Weights of a small transformer language model.
Training: a variant of Adam for these matrices, 6205 steps.
MLP neurons of a small language model. Each row is named by its layer, matrix (gate and up: input weights) and neuron, and shows model dimensions 80-207. Each number is 50 + 12 x the weight over its row's rms, rounded and kept within 0 to 99. A neuron's up and down rows have the sign that makes its largest values positive.
After each neuron's rows, "fires after" lists the tokens most often just before its 100 highest values on Wikipedia text that the model never trained on; "fires on" lists the tokens most often at its 100 highest values on Wikipedia text that the model never trained on.

L3.gate500:40 66 68 36 37 39 65 49 51 77 61 66 58 54 68 61 50 33 35 49 58 42 47 67 51 34 50 52 35 59 55 54 42 48 64 40 40 41 39 52 55 58 43 51 49 69 44 49 52 61 40 55 45 46 47 50 41 52 48 56 32 56 48 67 41 68 15 60 49 45 64 26 65 34 38 48 43 31 54 25 66 54 43 41 54 38 60 65 57 42 55 44 49 50 68 22 39 53 70 53 30 52 52 64 45 40 72 57 52 62 47 41 63 55 42 54 30 53 72 52 64 46 44 43 42 48 52 65
L3.up500:46 52 59 32 45 53 56 59 61 37 30 45 27 57 51 57 55 38 49 53 59 50 28 58 44 34 38 33 57 49 57 42 46 54 73 39 43 38 35 53 26 32 52 56 59 38 49 37 61 36 55 43 59 39 57 41 63 57 38 54 69 65 37 40 64 63 63 35 45 70 60 45 50 24 32 47 49 46 45 69 66 51 41 49 59 56 53 72 64 43 40 45 61 71 46 56 43 35 34 52 54 66 55 51 57 60 54 36 56 52 41 52 52 41 70 53 66 51 71 53 51 68 35 61 70 43 52 68
fires after: " of", " to", " on", " for", " at", " by"
fires on: " the"

L2.gate1075:63 35 60 36 45 48 58 62 64 40 48 46 32 69 68 42 38 65 53 40 84 48 40 57 37 64 61 58 62 37 45 57 73 55 34 52 52 39 39 56 50 40 44 48 27 42 63 56 34 49 48 44 63 40 27 47 52 49 36 54 37 53 15 37 62 47 43 46 56 31 59 54 54 84 59 61 49 36 48 57 52 57 48 58 32 47 53 24 60 41 44 61 71 54 44 48 66 33 35 32 53 54 57 52 50 52 40 49 42 45 50 54 49 29 33 56 40 57 70 61 61 70 61 71 38 41 35 45
L2.up1075:61 40 44 47 62 32 50 47 73 46 52 58 61 46 43 47 55 61 39 50 15 48 47 51 25 52 60 67 58 35 31 50 41 39 45 48 34 59 71 64 56 69 81 61 50 31 35 34 54 66 38 68 41 39 70 54 24 64 40 42 32 54 64 51 20 37 53 37 60 48 47 43 56 42 50 54 51 53 54 21 60 76 56 41 65 61 46 56 68 51 60 56 48 57 32 27 60 52 62 70 69 14 36 66 39 32 78 26 43 51 67 43 70 47 76 59 44 67 52 39 35 41 49 45 53 49 48 57
fires after: " |", ")", "\n"
fires on: "\n"

L6.gate297:64 48 44 66 52 35 37 51 40 58 62 43 38 22 38 55 44 35 31 43 59 28 56 48 34 44 46 48 38 47 51 66 63 63 53 56 42 45 45 48 29 69 52 47 53 34 36 45 36 36 49 47 43 39 40 65 79 46 70 25 53 47 44 55 41 50 37 54 40 43 65 47 32 70 53 53 53 67 78 19 56 40 38 59 37 40 64 20 42 41 43 62 36 34 61 66 44 33 63 35 31 26 82 47 70 56 42 39 54 38 49 59 66 50 68 49 46 51 52 64 75 47 44 44 72 75 39 56
L6.up297:40 52 78 51 50 33 60 58 68 43 54 54 34 25 49 50 67 50 73 51 53 68 43 39 54 55 48 61 49 50 47 52 37 23 50 53 62 44 43 50 30 53 70 67 47 59 53 61 44 45 46 60 41 57 40 44 44 40 81 46 43 37 60 52 46 62 43 58 73 48 24 55 48 64 42 51 59 46 53 39 30 45 70 53 52 46 73 57 51 58 30 61 60 40 72 49 70 61 52 39 57 42 58 54 53 57 40 50 47 43 45 35 47 56 31 51 32 50 44 44 67 39 42 50 50 42 41 20
fires after: " |", " (", ",", " \""
fires on: " ", "l", " producer", "Y"

L8.gate599:62 40 56 55 43 38 32 65 47 57 50 53 58 44 41 47 56 55 53 50 48 55 39 54 70 72 40 58 32 70 28 69 40 70 25 44 66 51 35 36 45 36 68 58 30 42 55 73 50 44 64 31 23 31 52 55 61 46 40 48 52 46 50 56 59 40 62 40 50 26 50 60 25 33 52 64 30 52 46 53 47 54 45 74 50 20 29 38 63 39 28 53 56 45 50 50 48 25 30 42 56 53 50 37 61 35 42 58 71 48 55 48 58 57 63 45 47 49 41 56 52 37 44 18 39 37 53 34
L8.up599:58 20 24 29 47 60 36 66 41 50 79 58 16 52 42 54 33 41 40 40 47 41 62 59 56 51 64 63 37 46 48 60 56 53 53 54 40 65 69 54 24 55 50 80 65 35 58 42 59 51 52 45 65 41 68 27 39 29 43 48 48 27 67 73 49 53 70 59 42 42 48 50 38 50 35 43 47 58 52 58 20 59 57 54 55 45 33 49 48 43 12 52 51 43 42 44 60 59 52 44 62 65 31 40 63 36 62 39 33 46 43 63 59 60 39 40 54 30 43 59 35 54 67 44 44 40 54 45
fires after: " |", "'", " inj"
fires on: "\n", " |", "ury"

L6.gate979:64 54 30 49 62 79 40 39 31 42 61 54 56 58 43 66 38 37 56 40 63 46 37 67 30 68 48 60 35 59 56 39 50 62 54 41 83 65 51 46 41 56 40 52 67 42 58 69 61 57 55 41 61 56 46 23 62 23 60 53 50 36 45 63 58 59 51 53 58 42 68 58 46 46 44 39 58 41 51 64 32 41 26 45 69 66 77 74 32 49 57 77 46 41 48 50 47 46 70 28 66 43 57 50 58 52 54 69 47 27 68 50 60 44 36 62 61 46 57 44 53 42 27 47 34 52 44 53
L6.up979:70 54 52 61 50 56 54 59 74 59 60 24 63 48 54 23 62 63 54 33 52 55 52 46 41 45 46 36 48 53 74 45 62 29 57 67 18 42 63 55 67 56 47 53 55 37 67 60 56 34 45 50 69 55 52 59 69 40 73 57 52 47 59 66 66 45 35 57 61 23 62 49 20 52 53 40 55 77 28 25 50 57 59 48 42 49 66 44 46 43 63 49 55 53 48 41 64 35 46 27 34 56 26 57 67 40 50 56 52 49 41 59 34 51 57 71 53 71 55 35 61 64 87 37 50 61 49 44
fires after: "\n"
fires on: "|", " |"

L8.gate39:57 46 47 62 45 40 46 62 52 59 54 41 68 49 69 35 24 23 38 52 42 59 35 60 50 52 49 46 75 61 41 46 49 46 51 46 55 19 48 61 60 35 49 74 42 48 34 64 58 56 74 39 62 28 40 64 56 49 53 58 48 76 34 32 71 36 59 47 50 48 58 63 40 56 48 48 45 39 39 29 40 38 66 76 62 60 42 58 45 57 35 65 43 54 57 66 74 44 55 57 49 56 49 31 58 26 55 68 66 53 63 54 54 62 29 36 45 51 36 53 69 62 37 39 56 36 26 55
L8.up39:56 38 22 64 33 46 47 82 25 53 45 61 53 39 50 34 48 53 56 46 53 42 31 45 58 50 46 78 39 37 38 35 41 19 51 54 43 54 65 55 53 59 48 46 31 29 46 50 62 26 47 63 44 24 55 66 45 39 41 35 56 65 36 52 51 45 59 46 57 57 46 54 51 43 53 66 62 50 59 43 28 35 59 71 61 26 46 50 73 23 64 46 38 42 43 36 54 58 73 56 50 74 62 44 45 55 52 26 36 46 47 62 57 65 70 39 55 69 30 65 58 64 44 39 64 54 62 53
fires after: " |"
fires on: "\n", " ", " —"

L7.gate1064:52 54 55 46 41 36 48 62 55 57 56 46 64 31 38 36 52 42 35 39 47 44 57 48 54 35 55 56 39 26 41 31 49 54 50 51 66 65 61 58 73 64 63 56 36 37 35 42 61 64 69 56 44 23 55 55 46 70 40 47 53 39 44 57 44 44 72 59 51 53 64 50 25 52 31 36 58 60 39 56 28 40 59 62 39 64 69 52 59 52 68 43 48 66 55 38 58 51 45 60 51 39 37 33 50 36 35 60 70 40 45 57 48 39 55 72 46 40 30 43 55 52 51 47 69 40 54 43
L7.up1064:49 56 45 68 49 40 39 55 53 63 65 44 53 40 23 45 53 52 32 45 40 46 33 54 33 48 27 66 56 35 48 58 42 51 48 51 61 44 58 59 50 43 54 47 52 40 66 65 65 46 58 47 57 56 64 69 53 62 45 48 51 51 32 64 52 70 53 64 37 53 54 69 34 41 30 41 44 49 47 56 34 37 55 66 33 51 34 51 43 52 33 57 51 40 41 40 45 52 55 35 75 52 75 55 53 30 49 32 40 41 48 53 75 31 59 43 44 53 44 27 45 37 36 30 66 60 67 49
fires after: " |", " the", " a"
fires on: "\n", " National", " public", " international", " national"

L6.gate609:47 53 51 50 34 53 65 53 58 57 53 51 32 65 37 59 36 65 60 37 38 59 46 43 35 54 38 61 51 54 53 61 59 47 34 55 72 54 47 37 42 52 48 27 55 70 33 67 45 54 54 30 62 44 68 47 79 44 63 33 49 26 58 68 52 48 44 47 59 63 55 77 30 66 48 40 60 40 55 47 46 51 47 53 34 58 63 37 48 62 56 43 42 51 46 45 50 59 59 57 50 46 44 29 37 63 50 77 52 39 54 57 42 66 47 48 42 55 44 36 63 47 54 78 22 51 64 37
L6.up609:66 51 39 71 67 61 59 53 63 39 37 28 41 62 52 65 44 50 57 62 54 61 36 33 40 42 48 49 27 57 65 55 54 63 53 75 66 62 43 51 27 37 35 39 41 53 53 58 35 41 61 72 40 66 67 46 46 48 36 52 47 43 57 39 54 49 42 36 49 30 46 70 49 79 48 66 42 54 28 63 58 61 49 43 60 51 61 61 46 56 42 62 67 39 45 54 55 56 35 37 48 51 69 66 56 54 61 47 42 44 65 47 40 45 70 51 60 63 74 33 54 48 61 30 52 58 70 52
fires after: "\n", " ", " (", " in"
fires on: "|", "-", "=", " [", " |"

L6.gate64:42 43 61 59 52 48 51 54 59 46 54 38 67 68 41 34 39 41 29 22 29 44 44 75 73 44 59 48 50 55 49 55 59 60 52 43 56 55 54 51 60 45 58 58 49 43 45 62 45 60 62 43 70 40 56 43 59 48 65 71 57 51 28 53 59 14 66 44 34 72 43 61 38 58 60 47 62 53 71 49 68 30 46 39 48 64 48 33 48 57 39 35 59 41 27 25 55 71 47 45 45 38 35 50 49 54 47 48 62 74 54 69 66 38 71 29 50 56 42 29 55 40 55 45 32 58 44 23
L6.up64:38 30 65 44 45 25 55 52 36 41 50 46 83 46 51 43 53 43 40 46 49 42 52 32 50 74 29 31 50 44 30 58 45 59 42 67 36 54 68 81 29 42 37 37 36 32 46 48 56 37 53 53 56 72 37 50 32 45 40 66 40 60 55 47 44 40 49 60 51 59 39 68 43 34 27 50 47 38 44 61 28 60 66 60 51 56 58 65 69 44 46 40 67 60 49 35 55 67 29 65 35 56 40 52 63 66 47 43 40 63 63 45 54 69 72 60 38 54 37 49 61 47 61 35 49 57 46 41
fires after: " |", " n", "ph", "N", ".", " t"
fires on: "\n", "in", "el", "g", "ele"

L2.gate1183:36 34 22 52 60 56 53 46 50 64 47 54 46 44 63 37 30 42 54 34 67 56 71 70 62 46 32 46 60 53 49 44 52 47 62 46 52 38 71 51 49 54 47 47 60 29 52 15 51 46 36 33 46 56 84 47 38 65 42 42 44 67 51 70 45 52 47 72 48 50 59 39 48 41 55 38 65 40 31 41 59 52 69 42 52 39 52 48 57 48 80 40 46 55 31 42 66 50 50 60 52 57 47 54 39 61 56 61 49 52 51 46 46 62 61 70 67 42 30 56 66 46 61 50 43 39 54 46
L2.up1183:38 61 46 57 46 67 48 55 55 27 61 50 33 49 24 25 41 58 41 37 39 81 61 79 57 62 58 42 36 56 35 61 52 72 30 12 40 52 56 44 51 49 50 60 60 44 57 36 58 61 24 60 41 46 62 39 58 58 51 39 40 57 63 53 50 43 41 62 44 55 44 50 48 62 67 45 59 56 48 35 41 65 56 41 52 56 70 55 54 72 63 44 51 44 52 35 43 59 48 70 51 70 56 34 44 76 52 46 65 58 44 41 36 36 58 47 47 58 30 58 47 57 50 43 39 28 25 39
fires after: "\n", "1", "2", " BBC", " |", "0"
fires on: " |", "|", " 0", " League", " Sport"

L7.gate696:55 61 48 68 21 41 74 57 42 49 27 46 49 53 56 63 40 50 44 64 60 45 48 50 47 60 35 70 54 37 52 44 49 59 47 60 52 51 48 58 50 40 52 54 66 42 57 55 79 39 40 45 44 56 56 80 64 61 45 43 48 65 53 70 59 47 29 50 56 35 59 44 30 53 51 50 60 49 52 49 60 48 53 34 45 41 58 46 31 42 42 44 63 81 48 46 59 50 57 30 41 54 28 66 47 43 67 77 38 77 19 67 65 52 52 49 26 47 35 50 65 64 62 35 74 50 41 35
L7.up696:44 64 70 44 61 39 67 37 38 44 29 57 36 46 66 44 49 49 63 54 63 57 64 58 34 55 58 48 61 47 65 58 44 50 42 54 55 60 45 54 56 69 48 58 49 26 62 31 25 40 42 71 35 35 47 50 50 55 68 47 45 36 41 28 72 66 60 40 48 61 51 61 54 60 49 31 51 37 59 50 57 39 56 41 54 55 55 59 45 48 65 64 29 54 51 45 49 48 57 74 55 47 66 42 57 29 31 40 57 28 58 41 52 50 49 55 37 50 87 28 74 40 40 45 35 60 71 59
fires after: ",", " (", " at", " of"
fires on: " a", " an", "s", "r"

L3.gate838:47 43 60 58 59 34 64 59 72 35 42 33 34 43 62 33 41 38 63 60 63 37 37 62 36 52 58 49 55 45 46 61 58 55 45 23 41 60 52 65 56 50 45 39 51 21 50 57 37 41 61 60 42 32 51 69 53 46 60 13 39 37 54 50 56 50 47 64 70 40 41 33 70 50 69 43 61 46 44 49 57 48 67 39 46 48 57 31 59 43 39 56 42 51 55 57 69 52 77 48 25 54 60 57 62 57 67 51 63 64 42 59 51 51 43 66 28 65 53 47 68 69 45 49 47 30 53 58
L3.up838:63 42 64 53 41 45 56 69 55 47 44 56 57 56 52 44 48 10 45 46 76 47 39 57 41 34 73 36 55 59 47 58 48 58 59 56 25 57 48 46 64 58 59 58 69 51 72 65 63 49 69 50 30 37 51 53 27 41 51 53 18 53 43 36 57 52 46 44 38 35 41 46 36 41 52 45 53 55 64 38 55 55 50 42 57 29 62 62 28 48 47 49 68 46 58 38 45 50 60 52 57 48 30 57 43 52 43 41 36 65 58 70 81 43 45 59 60 39 76 51 56 47 48 35 30 58 56 45
fires after: " is", ")", ",", " was", "a"
fires on: " is", " an", " a", " was", " ="

L6.gate645:55 48 41 41 56 77 66 51 60 74 53 57 70 70 41 51 68 72 58 39 72 48 38 65 21 41 42 24 41 58 66 52 59 46 49 53 63 59 49 45 60 57 51 51 51 40 40 51 29 66 47 46 50 62 59 69 69 38 51 58 47 56 48 60 46 57 69 57 36 44 51 41 60 63 48 67 48 59 54 33 75 46 46 41 49 51 56 44 56 54 63 68 54 43 56 41 44 47 45 59 51 62 47 24 54 37 38 42 55 16 55 48 60 43 49 46 26 39 62 28 57 47 37 58 82 57 34 70
L6.up645:36 56 39 23 45 58 70 33 53 49 31 28 58 64 59 78 42 40 54 66 45 62 48 33 55 41 40 62 40 68 57 53 41 41 51 34 42 29 41 45 45 62 61 48 49 54 16 42 41 71 43 57 65 50 41 54 71 60 45 29 49 47 49 34 42 56 62 55 58 52 42 54 42 41 59 48 51 43 64 63 48 74 37 46 51 59 41 67 37 53 50 68 47 61 57 65 34 50 29 21 49 43 54 41 54 55 42 42 51 75 39 57 36 36 62 55 57 51 42 37 33 57 63 48 40 48 66 61
fires after: " in", " of", " into", " at", " to"
fires on: " a", " one", " an"

L2.gate1048:76 48 48 53 40 38 78 31 62 64 61 30 49 61 56 40 58 35 42 21 44 42 57 60 62 27 60 52 44 65 45 53 66 65 65 66 54 31 35 32 72 46 62 58 30 54 22 55 52 51 35 59 59 60 48 28 49 35 37 50 57 41 65 47 46 65 50 38 56 51 60 57 69 56 49 56 56 62 69 50 53 71 28 36 38 34 44 65 58 72 46 56 56 33 50 56 74 45 74 55 36 65 63 52 38 60 34 50 59 50 36 76 47 54 43 52 36 46 57 36 29 60 26 66 64 40 60 60
L2.up1048:63 26 47 46 57 44 50 72 46 45 42 46 46 46 46 64 62 45 57 40 57 53 61 49 46 47 34 33 61 39 55 72 48 54 62 60 57 34 37 37 48 40 56 33 47 49 30 50 74 53 49 24 63 46 55 56 39 21 43 50 38 77 45 67 33 66 50 28 77 57 48 48 48 32 55 45 33 40 49 50 67 69 50 51 41 47 59 45 53 46 55 35 73 40 53 55 54 40 39 46 46 62 45 47 31 37 30 48 47 54 30 51 34 47 47 49 52 42 58 50 27 72 46 39 54 56 52 51
fires after: "\n"
fires on: "-"

L2.gate46:58 55 34 46 48 70 52 55 74 68 62 34 43 50 46 65 58 49 45 30 49 42 56 64 56 67 35 59 47 59 47 56 62 58 56 52 58 47 55 33 56 62 39 54 50 46 61 56 51 45 71 62 66 33 74 53 70 39 43 44 46 26 55 50 35 54 47 37 60 55 58 43 50 61 40 61 51 66 23 35 44 77 68 34 55 46 57 25 61 40 76 53 57 56 58 43 57 53 51 57 46 49 22 59 45 64 44 47 41 49 43 67 45 29 62 48 24 69 29 50 61 42 45 42 42 56 63 56
L2.up46:38 57 29 59 52 53 43 51 64 37 50 48 39 37 67 71 54 73 41 57 36 48 66 63 36 68 38 57 38 43 82 54 57 50 60 47 31 59 48 46 39 68 56 32 57 46 50 60 58 49 42 60 38 68 62 44 42 41 43 41 54 40 69 35 51 47 27 54 60 53 38 34 39 45 55 59 34 73 46 31 44 64 71 47 43 28 45 20 56 59 64 47 41 56 32 29 60 60 52 48 56 65 51 56 33 59 50 53 18 42 45 77 49 25 76 41 34 78 46 77 60 46 47 43 61 45 49 58
fires after: " |", " ", "9", "37", "1", ")"
fires on: " |", " "

L8.gate1163:47 72 45 58 53 71 41 66 59 52 64 59 46 43 41 40 46 60 50 52 44 51 47 65 36 54 35 41 39 56 35 50 46 52 29 59 69 48 39 48 49 43 54 46 43 31 65 60 46 57 29 50 39 46 51 55 45 43 49 25 54 48 70 59 40 42 39 42 69 32 47 55 47 67 44 53 32 59 42 69 57 63 42 35 48 44 69 40 44 41 59 50 37 47 45 54 51 38 46 70 62 38 58 28 68 46 44 43 68 58 47 41 66 54 33 55 45 58 70 31 60 61 57 62 72 64 62 70
L8.up1163:40 40 36 46 69 50 55 46 58 40 78 38 41 58 48 39 49 51 49 32 52 60 39 42 44 63 26 58 54 52 55 76 38 58 49 35 48 32 46 31 40 31 45 58 56 67 48 51 38 55 46 31 52 43 55 47 38 45 51 35 45 33 59 55 55 34 33 59 66 51 31 57 53 62 53 49 43 72 42 66 48 59 44 43 44 48 68 52 42 54 43 45 36 66 66 53 62 62 69 34 41 56 48 53 62 36 37 39 64 55 44 54 43 84 53 35 54 50 66 40 45 57 64 54 45 56 73 60
fires after: "\n", " AUS", " ENG"
fires on: "-", " |", "|", ",", " -"

L11.gate1032:50 65 31 59 64 41 76 59 66 55 55 49 38 37 53 57 74 62 75 61 59 67 56 39 53 35 59 56 46 32 41 35 40 38 45 48 37 54 45 53 51 63 37 27 47 60 65 48 34 45 58 64 48 31 54 61 52 25 55 51 63 57 34 43 41 53 33 40 59 54 40 47 52 23 53 39 57 47 41 50 54 68 36 64 60 52 51 32 41 50 72 41 55 61 63 56 44 70 50 57 60 41 67 38 48 46 53 66 47 57 43 44 42 41 57 53 83 36 32 49 39 50 64 52 51 47 35 64
L11.up1032:59 56 41 50 49 49 76 68 44 44 48 29 40 61 36 30 49 27 28 53 48 59 54 45 43 45 24 65 42 44 52 79 55 32 50 41 45 52 49 40 61 56 28 55 33 24 39 59 59 57 17 52 52 51 74 41 30 47 72 51 45 70 28 67 45 68 44 57 32 57 44 30 69 32 34 47 55 51 32 43 83 43 45 60 39 38 74 47 61 51 42 53 66 47 37 45 49 42 47 25 62 72 73 48 70 63 65 75 41 54 67 41 58 64 64 56 75 61 36 44 39 43 56 43 53 43 35 67
fires after: "|", " |", " Ref", " No"
fires on: ".", " 8", " 1", " 3", " 2", " C"

L7.gate944:42 58 35 60 37 61 52 53 69 75 50 50 40 35 51 56 46 48 50 58 57 48 67 43 48 62 51 64 48 40 62 44 61 26 67 72 51 64 65 74 39 47 41 58 63 43 35 63 42 48 20 44 36 59 51 65 67 52 59 75 49 38 51 49 48 49 28 46 60 31 46 67 33 58 51 56 60 39 47 39 64 59 46 54 65 51 19 29 52 44 49 45 50 60 68 46 68 50 65 53 48 67 46 38 54 54 38 50 53 43 68 49 65 54 57 56 61 41 54 35 61 45 41 47 51 71 25 51
L7.up944:30 46 57 45 43 38 55 76 55 54 44 53 50 48 61 57 39 30 49 64 56 55 42 53 46 42 65 57 33 56 46 58 58 48 37 50 35 40 68 50 42 65 47 28 65 41 46 64 62 61 42 39 49 39 31 50 47 47 18 69 47 36 41 43 54 64 58 55 62 31 26 60 44 53 45 56 55 55 31 40 60 61 33 55 39 50 45 43 58 49 57 41 50 57 61 56 53 60 48 47 55 41 37 54 42 36 29 62 52 32 48 34 62 51 36 54 58 43 62 42 44 34 82 50 54 29 39 48
fires after: ",", "\n", ".", " \"", " (", "\","
fires on: " a", "T", " A", "a", "A"

L6.gate156:75 50 36 52 36 72 71 49 46 69 51 36 61 30 45 71 42 45 50 48 60 50 58 48 52 50 56 55 45 71 38 47 41 49 25 41 53 55 47 73 48 53 56 55 59 61 47 51 57 60 73 59 44 65 43 51 76 59 50 54 77 65 41 50 53 57 45 55 52 40 45 54 33 28 57 41 56 44 66 46 60 71 50 59 57 39 51 72 64 49 49 40 52 69 72 50 24 51 34 46 48 47 62 32 51 51 41 54 67 57 57 52 45 56 59 53 58 26 42 58 55 38 48 43 34 63 54 76
L6.up156:49 47 46 65 32 62 58 52 68 91 42 36 59 47 41 57 61 56 42 51 67 46 68 45 47 60 53 50 39 48 37 45 72 56 63 46 59 41 58 46 57 59 44 54 55 57 54 39 57 73 56 56 60 35 45 27 45 44 66 42 60 54 41 71 64 50 61 61 38 25 75 49 46 54 35 50 46 50 69 41 51 40 38 29 51 27 45 41 37 46 49 38 36 47 50 41 51 42 75 45 39 63 62 39 51 20 58 62 45 58 63 68 54 69 60 60 20 49 52 47 55 55 47 39 58 67 40 73
fires after: "|", " |", "\n", " \"", " ("
fires on: " 4", " 5", " 8", "an", " 1", "a"

L8.gate1067:49 71 65 40 43 56 39 57 39 64 65 32 36 38 86 51 47 39 60 62 47 65 45 42 69 40 61 46 42 61 43 57 54 50 19 31 50 46 36 54 55 62 67 69 32 49 84 67 67 38 41 34 49 40 46 82 37 39 54 43 53 55 43 41 44 40 61 58 49 50 47 57 60 42 50 56 47 64 52 64 48 53 57 72 54 20 25 62 29 48 53 67 67 67 54 46 50 44 47 49 52 45 42 46 32 60 47 35 57 40 35 46 73 52 47 43 44 70 95 60 45 51 55 43 38 49 43 55
L8.up1067:55 51 71 59 55 55 57 73 45 69 65 47 54 54 54 46 53 48 51 52 73 31 69 58 53 46 24 69 52 31 51 70 24 49 45 52 62 47 56 51 57 73 51 35 41 26 42 57 49 50 46 52 56 43 35 64 34 48 56 67 51 54 66 59 69 39 50 39 66 24 60 54 32 50 39 53 38 55 44 35 59 33 38 63 56 41 48 60 47 29 54 53 47 42 53 47 69 38 58 56 54 50 60 23 68 42 83 52 66 44 62 49 45 76 71 49 57 32 49 45 63 51 41 36 67 33 46 47
fires after: " |", " v", " V", ",", ";", " s"
fires on: " 0", " 1", "ent", "at", " where", " —"

L6.gate835:55 56 26 50 43 41 63 61 67 48 52 47 43 63 61 54 45 45 44 48 61 69 36 59 36 49 47 62 53 43 31 51 49 55 36 24 44 40 27 46 50 41 53 45 51 53 62 59 64 27 48 65 43 61 62 50 52 51 47 63 59 60 48 48 41 54 28 55 50 48 32 48 46 51 34 24 44 31 41 69 42 65 47 33 49 42 43 59 58 47 26 64 51 60 41 33 38 56 54 62 45 47 45 47 52 54 56 47 63 70 70 50 53 39 65 52 20 55 59 43 48 75 45 55 37 13 32 46
L6.up835:40 31 44 50 63 38 44 51 43 42 59 51 39 50 50 33 66 59 73 46 79 32 69 64 46 33 37 34 62 47 69 48 38 42 44 55 35 46 56 56 47 75 50 59 51 14 33 62 48 61 55 65 57 49 37 59 13 44 40 27 38 36 61 50 36 49 61 65 38 59 55 57 49 56 55 51 53 41 66 46 50 42 57 41 53 58 60 30 38 51 51 53 61 68 43 37 39 58 70 63 21 64 60 60 42 39 59 42 43 39 40 40 61 34 47 59 43 49 62 65 53 51 36 46 54 59 35 50
fires after: ",", " |", "uki"
fires on: " a", "\n", " (", ",", " an"

L11.gate1108:56 71 44 38 54 37 44 55 55 60 41 47 69 66 57 45 58 59 54 62 43 37 44 48 64 45 40 43 45 68 43 36 49 39 30 44 35 44 22 35 45 50 29 46 34 61 49 58 28 41 44 35 41 57 43 53 46 60 52 64 60 35 56 50 45 53 33 58 51 28 54 34 45 64 52 54 49 63 35 39 48 55 31 36 55 25 49 47 40 51 39 68 53 54 45 83 57 59 40 42 41 60 42 33 48 66 52 39 52 72 60 44 52 64 46 45 50 70 45 63 48 61 46 30 56 47 51 50
L11.up1108:34 66 36 44 46 65 44 51 51 55 67 41 65 20 53 65 49 46 49 46 65 42 50 62 62 56 59 52 51 42 19 44 57 51 46 55 57 55 45 50 37 26 52 46 52 59 52 58 49 35 59 55 60 60 47 45 42 48 63 52 64 55 27 57 50 46 41 57 41 43 56 62 54 58 39 55 32 35 41 71 41 48 56 53 33 40 41 27 53 53 26 67 61 52 57 48 59 44 47 69 37 48 56 45 67 24 31 67 55 46 41 47 64 34 45 55 56 49 28 65 32 51 44 81 57 53 48 37
fires after: " (", " in", ",", "–", "|", " In"
fires on: "198", " 190", " 189", "197"

L7.gate73:64 67 34 54 34 44 56 60 70 34 53 50 45 54 60 63 50 59 43 50 77 61 35 49 65 50 60 54 34 57 42 66 41 61 38 27 33 32 41 39 67 56 58 60 53 80 63 66 62 42 62 44 45 27 55 44 60 38 44 43 42 58 53 64 57 40 40 53 53 59 41 56 35 33 35 39 55 56 54 46 54 35 50 44 48 37 58 52 38 49 52 44 52 44 33 48 43 48 57 50 49 61 53 55 40 44 49 49 74 52 67 54 45 39 63 42 34 40 41 52 65 39 74 22 51 66 35 49
L7.up73:54 60 42 75 49 35 37 33 67 52 68 33 58 70 37 78 29 51 46 61 55 58 42 49 58 51 44 72 26 45 42 42 39 54 53 26 51 47 48 47 42 44 68 58 30 61 28 56 35 56 40 56 69 49 50 53 61 62 54 54 62 41 25 67 42 35 54 48 59 53 71 46 42 30 45 33 40 73 49 40 53 27 44 27 52 62 65 42 58 34 58 54 49 36 41 43 36 43 55 37 61 48 60 34 63 38 54 59 56 55 68 66 62 52 46 25 26 43 53 43 42 49 39 46 60 55 38 45
fires after: " |", " ("
fires on: " ", " 1", " 2", " 4", "J"